MLP neurons of a small language model. Each row is named by its layer, matrix (gate and up: input weights; down: output weights) and neuron, and shows model dimensions 112-207. Each number is 500 + 40 x the weight over its row's rms, rounded and kept within 0 to 999. Numbers have three digits each. A neuron's up and down rows have the sign that makes its largest values positive.
After each neuron's rows, "fires on" lists the tokens most often at its 100 highest values on Wikipedia text that the model never trained on. A number after a token or word is its count.

L9.gate49:492474386539503516548485458509527464478491492475546515531504526512490504537437542520501437590588551493559515504494485499502465524488490510525524554455475508528561467542492507543584536524475501528495497535491516495543491439536535505521456502415510446476470464545394565491531524464529539454
L9.up49:517529493521476479548544484399533457507470441491495503472471510501488506535506472472476503446528470563527510491508502506536499478501559469522557570427462452531526491521482467529516498531510539418437425570525513585484541483499507562477483443472401495447433575440500512489580570485547524454
L9.down49:519459470566437443516498522529382508515533453520551534478556553509570473459531492529497473495513518518552438540460497486490499450478478510475721455529470530462520523500500464482517481458521473516439440499506515585457495470535490490539504503467533582503481493433437495484482486560530480498
fires on: " of" 26, " by" 17, " for" 13, " at" 9, " against" 6, "=" 6

L7.gate119:523487524510502512488508533577567531462499452525466526542482485501461484561497496508421517532507559490508501505525486539497548511453461472431489552464554593457506471447538442473497497557487487465583512501514608470594534506495467482500543523472498521451466513506486519396520483544507528503
L7.up119:507560518562443453484499515479500509505514492531483552523453487554548516557502482547525535519435550528455543540501545459458474531492503458464522468580544529502569465529536522494576469451540465449471488483478474518532457495535460492510504460490522485505550462591529498559488518560529538509
L7.down119:508486437527496478555515526560483477527539457519545479484465486493481530494477365498499490515562556420421551470520499491559536470482418488516469509453463488524513495478528596475503502501479455476439521568485491498555509495494502506554563485504491546441485596491503570499463511486490518470
fires on: " of" 56, " " 13, " National" 7

L5.gate291:524484498461543509445482441454515529512434448491536477540514557503536449488479519496470544431459465512581450468543485478436493478495559459499479498452550497439535518530541486528505553576541492490484558497529486521442486464384501529457469543546545473567468508512504544482479501430547485549
L5.up291:537508562572510530496455541459509510504549509560496481522479476510482472512455491528478480559536534489478543507513443513473522418490554568485511485590465484527526556473479528517445443523504474437489523551489484517498552565523503454469463507541445507511511533468501438430505456540526485519
L5.down291:543544531501426559547550531534560489545490515478471506507458443466473396511504506543557543555568500468557551471539571603485522544489426523486491536523442509514466521506491511485436516507529458496552565505445532514498514497562476536552476521592503432504518462503509460461462510518561562404
fires on: " " 56, "200" 28, "195" 7

L8.gate615:545471494616611441491536441461542492513433452505505478567601485488495464491590470578492533521517528524539512500494424524455479513476526524503498493480495594518530500483487493517451541514537508547528435578518569460466535523437514492509515431495524486544499480490524576411519481494538429499
L8.up615:442439440529393536476520449454558501418507450481492510497523495445465548462500440481554535500515519431473535505522446614596480564470480457526527523509518475490530440554459499529482503520507449494544536530524531443537488506477539559505431462504530496458515441527488545474534517574457537560
L8.down615:487537489529518474580475523525511533521480525509533515424466461577494531474481538520587508484486497479487545455500499534571486478425483492513496452572551558545548525484508495406582503514491476432455566476469485492531509443485501520564543496480521494500461532548518501552431482486487394509
fires on: " " 28, "/" 16, " D" 14, " B" 7, "–" 6, " W" 6

L4.gate423:494525489533507452503517474489578519542535468529456462587512532492491511468451387544542514478477541448583462438533495556513542527520493461493517487451480500511531470585425456484513576587534562407421544425504527503463452515545529483607490469500422469565527516509540509407499448569485512516
L4.up423:505516485561598476526456511537521484448477528530495462502459504511517486560445519505530515506634512510473499485500497436404490578518552567539473493474460448557500531458494421437530515512486458482551498520497535517442560509477471492496390539497477430475388562539402465532488483477597491494
L4.down423:531559500503517448521447548514475444507499522506544474499558455512416482528442499584566521489470526483510462479477450528576470582498494500533500552548580470439515467581606612473521461453522421509477475530452530538437498498423492460444495529509498464518519443567547477483454511487517561445
fires on: " " 60, "–" 17, "-" 11

L7.gate275:503541602523506499502546407449530468473466463520489496515497493507541556503486500547549454530502424466542529507464492496492501463507502530483504515484491574493525524485556431509497509499511539490534500518492511569502465493576512539526494487501541543530476586517517459550559458438450535503
L7.up275:514529507472553498411518461498528478464478487527560520515486492569521498454486528453462500473493447481471486469473507492517478445504491540537468457579509492505478514467542511484523508518523494478489495554462546422499526582501538426539487481549501418382486498535597558539580596493468509476
L7.down275:475459513480488513485443482482534463486458460464534427484549542550571463451494544573532461534514544488476484535485523478559503474417533461506494406497514522548452512491469512423474487552560519424542501519533476499484497511545485567568487520480455514485549497421411486504558487513476503566
fires on: " while" 20, " after" 17, " After" 11, " before" 9, "After" 9, " when" 7

L5.gate238:565529557498495478569562507488594527498450533493558492497521517484496497520492490462465470525455460481463502435453423532435515465510460456496552529463536468470469470481475479526496580453556422472571575536455444402521543507498478514560442562510517484510503483526488372503521509595557487536
L5.up238:507511518499493470509539468526501412452536509555544597473479481466495560467474562475524449494489559528495499544488506505538437475570540446521537486525465500429531467460521505458494437534504486487529471540553539460448465496534560431494483576462417513540418479566530498523464506548481490428
L5.down238:522515449583491453532515466527536502494565459488555480548614549469459474594480470477540479581489475438394552514535498415518416474521447490448453473512485512559543492529504457505556467510445450505511544449490527518498516508466446550524513486527508446522455585486531511566491500444459428548
fires on: " =\n\n" 45, " " 18, "on" 5, " the" 4

L5.gate597:513533514500511506492515492465509491422455512545469542538520526460543517466475509462532465501496451600517525465505470457425494482507515514511455572449427491585460537511519459452591514497484546465518537528532536555559515527553481476509436527494501485581424557491508520504516536449466551524
L5.up597:470464465539423490537553459529431546519496542500577485512526521446462499499457491466520473502429531490568473541475442575566511506516518499459476574494464462519562471535493551498523462575564494519582469507519487461472548501440524469489522438497499504477507574467464528474502520430509513477
L5.down597:480500529501526474505485498483523459535507529555529528479522524463568477437508533424509513465575489510492539488530505575493533536479491519472646506505500465562519512500492499437459541405565464461504515472557500472508514467451531478542446473452530514488482441492547547531464487510536529519
fires on: "ing" 23, " of" 9, " to" 7, "ending" 6, " for" 5, " by" 5

L4.gate701:526438428558598480613455550437449446556502492485479488469442548550514503493454495451582522555432444553565560553496453444508478440470472545421481464494431504464498427526567552510423478578491551493522482521486518437548469461542540568494475553477491482483516414495524479456552526576530470481
L4.up701:529506480508463506600460493493530431511500458430477460502453510508501489585456467545496487479491443523467497431427529487538522499496471497535485413517510465484550427464476492470506509470472493486486495578513394523481503541489566491508498502517482580604544506527468413522536530518457541449
L4.down701:575532570472453500489511505490490487546459527444525483513542580559542524497528461547505551515530479617500523544476513525491516472496448552422471479569510499554514543453473519532472534542442471485584524509478425579520486515518504490511568497491505526444442463470456546532489496481463490477
fires on: "ar" 36, "inal" 11, "ational" 6

L9.gate289:522498449492571492479498514586490501406525530529534495548513416612537533494527499544502486466471517455491485425538447630533479407552489516483455449462491498496479468452483524480523545452531463504492477459516528469442517477540498476535539529508496464485527459524498500442509462430458513537
L9.up289:419442426560458453540544508527457583465573496586504483467509539499531530565505497520501562455423521496455524438505484483502499502563505484524493516510450501551484493488540508473487496507486475464520579548474499476560499538494461499484454451451451529460454470492525457516559463517477512498
L9.down289:464553505462486435470510494545472597501508509410568517460506467483518532570473471498531516466513569547502463541537457567451517464458529542574416443422539512519478499425558539501492504563462490473487472487433478499464521568496474504502479559533484452503485419480545549600499525532454542433
fires on: "0" 21, "7" 8, "8" 7, "4" 7, "9" 7

L4.gate639:587500502513530494547539514469475460502508544488492531523494449501559466546528514487469529523524521522510520508476635482537485579508484481490465461483507540465471570408454534485588495491533485520477525528533482461499506436537543500498529524546532516454468521480467519453530482456497434584
L4.up639:450468481442580541488567483521441449539525542470461487578498509475526493556513473444511466490415459482509548484476530525453511527499556503467485556498493491475491511500492493549500633490551451510585474463513565419490458545468530542564592530512432501498449515460511466513547511431517458501
L4.down639:514581516496479444530449573497474471541513465547506484477503547507480470600492451514505503448456449444442455538538510485481437559467512481560415457541539543470474525455549490539492510506478513450544509572515469517485512543558539423506448494497564506526499502460427459492469455574521487483
fires on: "\n\n" 24, "==" 23, "h" 17, " acc" 15, "-" 8, " other" 5

L5.gate579:537489548500481529405477492506444540439520466474538465590500492510515488497464553488491493486484440504463481499506548486509499527494522450549541553485526461508510485522522504569559551524521408534538513502559469477549538515514497507512396507488497430504468468553504505495488481499585466417
L5.up579:469505543556535513497537425507563454469523433547509453445463541571424460481564458456509527534494503409479505464431484574555501479511470480561436615502569534481484569454516531439547498573538468544509500495494513557556480528508541524549537520467478457506409466588505466498436482421526472592
L5.down579:480471518497466458526491524558471426474545520448542465587475505542447494522441544486504518476451452503428560479464519525500405507513451485528529492526483482484587508502424582542551535447465518488499563562554591450467501460484557489497507445490543475502483547513519510500507454567530574475
fires on: " St" 27, " W" 16, " F" 9, " B" 8, " C" 8, " T" 8

L8.gate415:508475557563558573522511477478516471399538456499550521512515501476534523525537546450432549541470468527460543512516523529461527483537546506524465523433396498475505469478541474540500445504498464582544472554482513545444503472576487527543481504508442505558459503464449491491406484518505520472
L8.up415:461448479503523462487474471479523482503567536544512483469474549580511460497521505524547544520478492436476515498419489480494514566515444451526542479481527484521562511509478469450460551519507552550511507523466545524521507597496554514558459531495570460483414507463554532479532477441494466553
L8.down415:478452522446511478588514449510467543520465511430470528599553461496499533526438482488503533495514486494503462456448513548510535503495530496463524525469526502464467516553484461470471549504410406509537508504444426595485507468441532503445463565490439521483528597517485420471523439525462470444
fires on: " K" 14, " w" 11, " C" 9, " W" 6, " ex" 5, " H" 5

L5.gate71:522589430481549395483532552548501447487520519467467462526477533504498495559505509508531482567578485504491516539471452529529512555497514510551504557515456566462504530484516520514552453529498438504438485544449534565512525465421600515472515498493553465546482513475558520462560500469508407442
L5.up71:472426437522597461482596497469530451553440488462488501498497544477527459432502456517520473521503507523520528534483507471487439486532569477567488437473526564466457476606494420526525495536502446510535490566397472478530468488410550554538551557479451525513517498463492538539558487472512555552
L5.down71:451514507551492519507435502485346474494481476540502449559500410451432552555447469447449497461464512480466514422485513498553478501487512508488559522527492496529572505379510492488466511529493475518524477443491432512514499574444496433423495531516585494498492421519511524530482537570505446538
fires on: "or" 17, "ad" 17, "o" 6, "er" 6, "h" 5, "-" 5

L4.gate74:686508498455500497517467518512428410494493464498442475597542520505507538545442536527487446561467499494503452458457483539526533554540437530451481476465502503479562504481390517514498449505439517439498511483508451506481528469539465505497510538517474529526549496481518569511527473519502465545
L4.up74:524514479492548451445486547571471429484486517455456530535478589500552539487453530461518488525593476487503442551501513551482477540423566565489567461495542474540540549471463504516451518466534473475524529476555460487519521436542443503552509505571491537582502483474455489514483559466529451537
L4.down74:505485428488514484511477522523564493508481527452552510497499492545467566473496548506436551456486553515482476503444467491518495494453480527505596559485525539561537504525551526553545567512484509477568452472500486438461497440524446501502456547573464445453519500551488517443475525561475496512
fires on: " " 26, " the" 20, " that" 12, "R" 5, "ir" 5

L4.gate320:489459509504454486611480511520515492468452521507514581458457541513532454429425537533513450559464502511507488487509490534478439476532498574492434613566417487501503553474542502528531489523458481476466564500483499559474481447519504469475439501524495440514501547497467528471559529506515523489
L4.up320:512583489497504500494550506466437523427516516473457539525481471498470508499431471519514535470510510590573511514482531510517561566549504413505461543503557482493470501558492499509457503516488567469462487469554459493491533526569435454407543562455487493489493451510525476506498547462517494489
L4.down320:475473536534474496479494505487476476416510501490562520435485537430524452563447475559564532517524503462525482489461466485473563512477480548497554434483399566500582526533499428491519491436518505552506469539545491475539537531462471481544488516469544511527522515489559540548488481457529564473
fires on: "ing" 28, "ating" 10, " and" 8, "id" 5, "ending" 5, "ering" 4

L4.gate397:573444538503540628543573397477516525516469537481484543502489552532498516477552435492469509445531500514506456481501517554517544479474492463505516512497548462527424523449490498501517452531559518444517529498440430525551479438514480546559487456488518490431514521443507541427538410490463501484
L4.up397:428517488520538503466596500458516511446465520483501495423569469534462526488478482515479559439560395489496485554456538447492508584468460531511541500576517462507470509479573554478539574513486465531528495527503471486463493539539464523453537451477476472504483473461442499469437537638481465541
L4.down397:518444591522481448528449545486505589493497531525454517495479507572485465441497559538429522514515495527534520484455540523582472464528553538520509463535565463468500524468498508415487558425528606455561453551502482468419501522488526571513469439519507508565525421475429486550522513506500525565
fires on: "," 23, " after" 18, "After" 10, " After" 10, "ay" 4, "18" 4

L4.gate661:536473475478536492494521478532556509483526500521480519523482507536478538463468537510534463459498517504624446574554480482612528521502496487472536490461459446454575547494496453515427510504539513453546489452531552492558485475547525462487419491476464487555526425511463579473491512563504449542
L4.up661:595502511493557495553546449541427508541475443476429534535506496546469548515464540533474461602493531529500484542537452510543509497456451494482558456446474474528466506460508484498524529535458508536506532492550573517467479493531506481584475478517591477460499495551453538578551499552540453506
L4.down661:473569616534525460496504513469499524524452547574455509559555492488472540432485491517534546497460491478459465549514513470472464494569504480558478516401504434478471502422485480500481545519589473477429480493497449462500446529527518517453402549479508468507522445541503484505493508554458550507
fires on: " " 32, " (" 12, "ell" 8, "ac" 7, "in" 6, "r" 4

L5.gate688:472476479485471556462486475583541495547533509583482553524552481514460500541527486484395523485522525475518493466513499553541388491536499556469440392475545480506486459468442562443498464505485456523615444495522514508501561557524534501503453493502473499469448465460549496483543424468477542529
L5.up688:534534513489552446514530459504564527455517424415587458531545471464556527506432476542474490537503527409524440474503465512488539446533559444507510540539525547476512519538476566498465512475484481506584497531495517500478450466539508439507470406503435488465452481585438402510499437539493495466
L5.down688:487485469452489519575457489502561432565618538465575485451489482462482563530471514572500480515559466468560519564490479477462522516535516534489544455448563423478504449428515529380422576528537558556514523435439471458556585481515476436523501490485535555552549443419454456476556481517592502524
fires on: "5" 26, "4" 14, "1" 10, "2" 9, "7" 8, "6" 5

L8.gate141:570445442543513520597506523516477415493538525517450475538437523549466560498464532531547540530489422445483516514530433470529538557455548514517449570494455579516467522505502571412528472477519593511499442501467575505435491517453538550434522534498473519429514502478462524535539458466504484547
L8.up141:521446481495485496469481485457462500487531447540473512489507566488494496621457583534566474517524446565481503513520515522475459527450477581515559485517525480524444564499540483496447554492531468608501465488485505469436544490418480510474477462505472522463472475463490476550491504558493459489
L8.down141:511540507536479451525505598524595473466520531485471488536551474523477505434510508488542482544430445521511512575488574530521436437497488579394484488492501483526387446510437468470505510482435416531446467511418529497611453547522488477481460477433484483561514402545510457556500528446525520515
fires on: "y" 18, "al" 9, "l" 8, " Cup" 6, "f" 5, "h" 5

L4.gate526:477487514523500527538509431546477526502431492510461507596540511513556520534480490515440472506513575568437461477544483473505519507501404508493482486464503545524665536485531514455504467511483523517506571526442541491477489568519526494569502522481442521472511456492449507446534451490502574466
L4.up526:529541499514507512532499439521497543531517468518394520499440449525502501459484510598566529516501487507481525538523488558509506488491430521470554526471407506562552510540521446488461536467495459547556505477541459514496431510578505443509439486510563451543492513550456459446480503522509499529
L4.down526:513452488536498459520486478504447511501411567470557431515490433481499490470527479503534507494546499588499530542470508498579462464504480523559451515552558484500489542502444505465543533456404465416447485570481511539473531451528553482486480477463473486498453550472423501485440504479484542545
fires on: ".\n\n" 19, "\n\n" 18, " of" 7, " E" 6, "2" 5

L7.gate663:546515516496525431444554515471508559458508494523580532462582461461487487486618547545501489471457478480446480507504514525472618502511493520479517470471449546544494422547563583490487477503472503431385496430489499494475437500507470558453478494450418547532480512493524460490426470541538492531
L7.up663:455538541467499558496487514448452487534512475521519454529472458503460456460539508463494488458529440513525458440536456529460515480506530431418558523472509513624577526500472581428506492474472476436558474482462581550528470463513531540495484508469466507513470478559536525547518441520447528504
L7.down663:526524491520477549555533510458528459508493548492476519610498582452433516486509455524473496595511534540453526457527501481493533480461531486537497573465451493515437565469506566432496489541570520560546450446488482459461468496536460559567520500529460495517442532483505518560537497495510438527
fires on: " sh" 29, " Ch" 25, " Sh" 17, " ch" 15

L5.gate215:524460503521590407529502483469569488451535495454547448525574410531540505549447510476447541509495393500539481488430508483442453454549429539468475510527461503481532593510468482465554542507455447543449532581457420467505522506505532500455528463477522529503425523491512501453545497506528501513
L5.up215:526509533506502519510456487535574509524473529531497515509520522536460510440465520499539461569516442522552546446490507474524533563530467541534546504493493582463486497504531552464548562561578464410495452489530504522475490514488502501446498562497439521478551509504482524465484460481502477578
L5.down215:509509496618515530531476524496531563554500495476561520480515640415497488461501454503540503510540475515491499518471518511550499538476479450519484502522632483597430485507459464488471504485494467454472492451480486487521466506446559516506535459476578522552474554517573444505472499513556487544
fires on: "-" 78, " in" 5

L5.gate570:536455472529538502546436462547551522496472487504495515522564493597547447440512506479526454554495476459471566533574500477484431538505534492493528496510440516560560465486474592515527453480586421476512512481545495521498550501496545506469493556526567588504449563503520526542542491571537588476
L5.up570:469455551530438550524415426521530492507482499539488511478475475494486559442424507457529512533498477552599549490492535500441463518512511580504552506539421508470515429529518575529517530491564482544534481513514512548507509461507457511507407520424491593501567514484428539546494486426485535491
L5.down570:494520499485450471457483517480460513522526591454460463427405507487472535531476464465458486501461572521506465530491471473515567459521508483490610551501511507493467546523552455480522545487460503474507556517508457541483567562565429483529502519515530543508445421551539517485534480492562462515
fires on: " in" 35, " and" 21, " as" 13, "===" 4

L8.gate684:580434527516482423463525469459437548525533518549484560610619462485443524521504507549532441480595496501523495452482443557446467539504470533524455472499514415543461480561510522440528507458546539584441516465531489456517484493469488437480522473492482515528487477472475489458472483497547482393
L8.up684:480531505533518416504420499513484543415464487444439527564463512523497557465488491446570479545521504525461450494548540522493442508514504497516435481485518565561442516458482470463470442517514507465545443548550464565466452563504469541427597475488535509559485471494479446458544464455575445518
L8.down684:514546489511540511485494475533454486541530526509486566539468468508584400554522488533472504415475543512483504465434530514479492508494509511502444535550535483547488497566473427448499506491442506558418523496504514533515557483528516580526558479454468560579487394485509464464459482538575507442
fires on: " de" 19, " La" 13, " la" 9, " De" 7, " E" 5, "La" 4

L9.gate34:485502522583483533473429490471514469506496491525506491491452421460530502461494459497412543518506478481488550527485432470468418429536512485495454508387487441498515460621518485554475478488432530525474482487518610498545503550451490458473500436478496443506447527480496550507460419525475484483
L9.up34:446434587453573505569537553500478494531494477520546520515486491419477507507426586531467501494525527448536509462441524573451518572549482544445523517515533532556476457512495497484496494580423550565467489499520509463550459505477517539481507524538468445482533558559505521518577481482564464458
L9.down34:557460578445481515504485474509547531462498534470487471553518448496409527454534519516516504480427488495469517525537540541552442584504536516525568590486481485481492479527468500394525470534481512496568473566492509538433576480447384525545431468444472473573515431526521488527478470531562401481
fires on: " W" 31, "W" 8, " w" 8, "-w" 6, "w" 6

L8.gate573:478495459506539499469476505516456527538425514565502518521459547494536518479513497431521567518487501491515466515463447476483514484514507507433562455450521572503454429566503591455521429537504499464438494504517511568485533434527441538391503461540465438500394490547428508510514534545427462480
L8.up573:510427546498517484508512520516566510422437550437470531556444453512480517523443499537428499512541539486473455476584417517502546550491545480525554521562539517559519502520456484546517468530450503399454496478472575531440484474485503493519403504529475505548501517543458519500462450450406540498
L8.down573:461542542476498499491541432544464543454469522499461449516439486513569470559538463476548522606550485543555532512512548515519482457444506509523517535574501552475506502545423517473489538449507450512508539508488460516557426457544554481458555424479452479503543530403422470421506484482492454485
fires on: " at" 19, " on" 18, "s" 17, "T" 11, " in" 6

L4.gate657:469548536515536489550503501502466558568502387497579540480578535544498537508486452469501456480483500491456558529536505456575559519515530477546544511541456452466595527446532484522502517531529489530554533485462480470499430536578550546546530503490526498540491592529549446532493521552569468526
L4.up657:508531559518570449514484515561534498489457465512492491507466454518483432502505540503469489540522497465573520490461457455504515538538462506506499480508520501509545555568450517476592541528517460475563623557611501557548441445471469547509548479523484435488531471498452481496464506440477471497
L4.down657:513531514491512539527516523494518466474497502510479530470502584501492454470492438507530542462468497525548537459472503428468467509566576510491516466522460497524454517582477545458496548462469528461537504477510457461554523475504537475363502534507523525502582474512532519487490460502445461451
fires on: " (" 41, "29" 7, " |" 6, " re" 4

L5.gate517:586479547512482497504528462445489522526571527487493486605516490552448519452535516479475439521564504477551497496531617547494478460488471492566486540481492465584519529528459499532495507516521484466511523469468601568446475487551461504494479510434508417541480565459481489500525488459536487480
L5.up517:446501499474487536522513532506438579515484523499423392582587456513487498458463536478515446460498492543544555478444513443554510432526415551476515510530455515524444484502484504497583479520516471437523465509544657445529526491513491441482466541504423562459451556478463523476502516474467477554
L5.down517:466480519481519518494434461544489500566456484579571552470518479491580533487532516454477454450551492506509518523503527512517470461411506449511560487501487468594464483426519472574508547512490518590445447527533487555501509525454554455522518465466506468527519544519450504464515502566520443505
fires on: " as" 37, " with" 14, " in" 7, " club" 6, "from" 5, "." 5

L7.gate215:594461544554459559525494454574489537513499431527536492539599492527494475476564501451554534484520485532462512451557512489500476491501414506472476509471522586496563486564529559449443532515485494465530508550536499496505458540543483560552513508496494542446536567496500511558484486480561514450
L7.up215:487536440460465450519573450470548518542485510490462507497477506516531492497597524546573501440499480477533479573516531398508442480543530490503477492486441484478526479463527475520540462530425505525524462479494488524517545502580530459506533457451451511444507403578528477537511486559515552531
L7.down215:516505445470473584466495454540492432519507554500456446513484509486451508452507498485551531513456530436470556535518466483530559510548483495488425503409480532477538559561531494429473545577444460507515516491467540545466554486526487507454464491489498542522505686565568572493510489488521456512
fires on: " (" 38, " in" 10, " released" 6, " In" 5, " published" 4, " of" 4

L4.gate615:493493422440547523438511413424501478585469429500600543521518468484498545470512531523544490500474530469539521455489386471473554546561458471588488542483483479424502536485533586483504509545510433482502505444557509553485517519494500493453507424467555543522519536571551473587527503501535500456
L4.up615:451517470484528595484418481460468491490521489451532449486508472497503496491521482552457540532488471497475448538440485529480492529397496485531481485486583520426523567509474531423451500541518525485459476506593529529519420563577537477420474546495446475440456522529448505472447531438494476497
L4.down615:532481416529543514500460511550528519535438469474456506575504502454508519518573398551482578494471508550524469523471456523417524531535461456537476545598476465510531461506581519509506460458478579501530480559464531515562426484495504462480467427527542476470488545519446590519532492522483475520
fires on: "-" 44, " " 9, " h" 8, "S" 7, "201" 6, "200" 5

L4.gate178:512485460473474513547514548462511423474515507517489511475558483552451516419471465529500524592530548460626480475401532510500459478505517464444477544471521559547478479455473542469508484418564514561404461513555551522501517468483562506436460537420517461496491505506495525563532492443443447490
L4.up178:440459481474538439466485546458491451484517556485468505525461502567499524402520471483544568474462474520522462485511547472489502442532555571501460528541540464476493543450504516604510567463485545477468558552476581543477558445507489508519546526468540488546448460414435500564544423569547472442
L4.down178:415500519500544454503526562535577535433458526491499571454498506501428419477486462550521482503483473531492540499544454512557522456493470531539503504570518522488418532474489516431514557520524551559505479515554513506549448526483583502519457518414507582508458516551570523545503473503407531472
fires on: "h" 38, "l" 9, "ch" 9, "w" 8, "sh" 5, "sc" 5

L7.gate107:513484471528491508502478579501473561521558475447487480500482495500478521492393490478452541467513512467507482548571444475524459540542442535536457538485543534404506497549507547439577560486490490477492408427494445546500471505520553508494436520529524407437534508503476567522509464453515487432
L7.up107:456458513477475538497509565540509569523543526482409540489492488537507473562534536504453515485529519458497455544497411402447508512437503473511513463507435500519411572565488503560507576487510510520493506506532410523464493539547492495438504485442458520448504518500516550518485561496499488433
L7.down107:493474481510493507475493432468516524516526554576563501435472492453473546530499549500504544510498476505486452493493475577523441552544558540479475510573506527544469470545409502460402509548444489474508492487507501505538487490505540470533428456466506482446498501443515505561534539526504525540
fires on: " |" 34, "\n" 5, "ob" 4, "end" 4, " st" 4

L7.gate129:487532482413465489476548483515470548493448485539560450439555552484543487471514559453465532519489482425563460476440456517411573515490447531516467526456472555426568445540490514561519536489546430483527545440495499491551564483511502548430465508513509512512507460506518499487540504460557489484
L7.up129:481562563488513507539499551440520507419453536598505485490512450541543470512526486471461490550560493475533502537484497435536552550460491469492473527550461451493459436390445466546537544490534508519509503415443464482468480519426493452493447498517482546486443488503493560451528533450467474463
L7.down129:490518414510527503534482477526475548447512551480527506453506439492517524389516499496479584473526456588519545420535542512516455507515521570471430465527470553454584475527473461553483493486522546565550448440569469484461508466496508479546525481521482526513551593429506482502499523521543561541
fires on: " |\n" 24, "-" 15, "\n" 15, " |" 9, "|" 7, " end" 6

L8.gate495:427490444499593486608478468459566546542483484546606469557506516511485524476461443493513459472464487472509520501508479483461545482517485490512505545510452540520564438500514525403524555515555596518482545506528518514508491483501460472510530473460500496535514460559519536534468533498475484477
L8.up495:539471513535544511507552453479566423502498504521560453496530473472445556483543523505498570487520571558487490489568484536535471568529469497520515462513579453531427530486443501514521608498502522517512537481477569450542480523434495443500466485554523574519459511479556439535524508436523498404
L8.down495:472452456589506452472511477508426472473512437527489510500501520468423513482512486486518558537548490485514459515560509482540458483486495528435645501546481480480459513559498486463494490469500548519514488474489418504547451527525481494528438476456446504547520436499444531479512442449591450502
fires on: "===" 60, " on" 21, " by" 6

L4.gate86:542562445463498535446513516542545473465527537563462448542471471532510451476537512467506570545537447431455470550510570520529533598485493575528499502464557501443441534493511542487499552444516523486478533547578524491553463515511546523551483468520419541494537558458496483505487472523409467462
L4.up86:558494485537538519506546513504576455551510478511522491469534521575546524490562541480466418476520505530432547454588588522496510529489441543551465497553526449516474561538508454512433516503456396507439470505466451509494479453493512510540518410552461469562499467529486505528624474490489554461
L4.down86:532522476471489555452457504532416560522494521544498551491556522550484536481486498504578499467501520560541496413466371482482449486556492554441497549525508540464491532510462487512566602480524575471414474526462531456472468546468458491517564495572443569448582513492488499491463504521404502541
fires on: " |" 49, "-" 10, " " 8, "0" 5, "4" 4

L4.gate645:514561502560562531516546521518545575548539495505437477481519529526465494460487550536465469510457498503477475496530486544483525438575489543536473520501488578496469464486551482512516465430494504481507541483501524459490405525459448536493509515405463495472500477523569502557368505511500475482
L4.up645:556489495453496431484530509423508503454505540469442491448490501498539490604501524536520481463455451531515594424492552531533566512424485515419435485459628448552502484552556469420446429542528489535507521536466490461519458482507495458487513460474509559556489557462524489535463503512542493539
L4.down645:524478495471488565523453504496463537497491448456408551524471512480584492552511462552444555494513543491505517495429473528447507460529449553443449578539536525511519551483555518530474451408424582532517543497484502446487555438467474479459520531535464446454555593418475511444563540487469508516
fires on: " " 28, "." 17, "|---|---|---|---" 6, "–" 6, ")" 5, "-" 5

L7.gate531:565456478484499418462453498505453541502479484502527500487509489519561473534506472521509495521446553566444510483520487481489524451531456482485431536510449501549554423403598503478497491520536548516512427494495479510473589560523470477487447544531508526501430562473475503445494569582564521456
L7.up531:524467522496523511476531457505568471516503436459454491471492468531491432515544502524541472498468470540478497563541545532513452442459501514420478508525473418505540451483533514516465447472485518467468506491534475481459545445601560489498465422532411450518530452521472492493501429438513537561
L7.down531:458540420469492517445487527461501449545466415479433512489467523527538573512555486489521496588548449512452457461506458576498485517493506491482604569503485469550503534539417449421524531515532460549534509517477437553548529483479507443522491445523533496444474448507470507554530563526451507507
fires on: " and" 26, " or" 21, "r" 8, " later" 6, "br" 4

L4.gate120:456498444504538493542490433543423494570446540478461515529412519509502541478549507555559525439444456498559516468493440477488473501526451534467496557535485446478549431502498486466507468543523503488554492481531524504510551413601504543550568542496462471500500474578476528454530551446463553554
L4.up120:457490568478421528491474457519467472494475563463416483527513510436560412518472550543544507473556513497481468436501515497502482477546503454478475524546451458478516548576530535577482535462526387418524459420540496520520543512459437460449445429463542498482457554477512515526475492446563516542
L4.down120:491515559491586519458432554591504499459418487534508405408485502450513469544472482489464542491501496475486476497498487548558531479484477506455396532527489431524507440511451487521438474467515538433505511502504483460538480480532457474606586588513521451458443487488521479495518493450532478494
fires on: "==\n" 31, " first" 12, " un" 7, " ==\n" 5, "ab" 4, "===\n" 4

L4.gate431:463410551492425581544525489480477523474458443560503540518541477561513560542465513475488547548442415494535422512509541530428482444432532497527487420501466478565484493552513517528598428516519517520444533516499440530441556424514550512573492505503557515497511513545503549479549543503488463497
L4.up431:549509556497493522587503525525519455464500549597507501479489506473482461465553507453468514534465496512516521560542566485411546449461530530513491546569554548541433487525493473477526528525490517502477529515490501554373495490465471526483504520553432536434474457442456533437508541535480488576
L4.down431:544493437542523439491531508517507489530473500428464546561566541525604545510463557520501453434455499519534477526461497506587550486483531496505499517474501476561452479567466506517531435416569509478556511553529487506507541480508538512476484492562471506557455614520528498564521501484596428483
fires on: " is" 32, "-" 10, " for" 8, " of" 8, " from" 7, ":" 6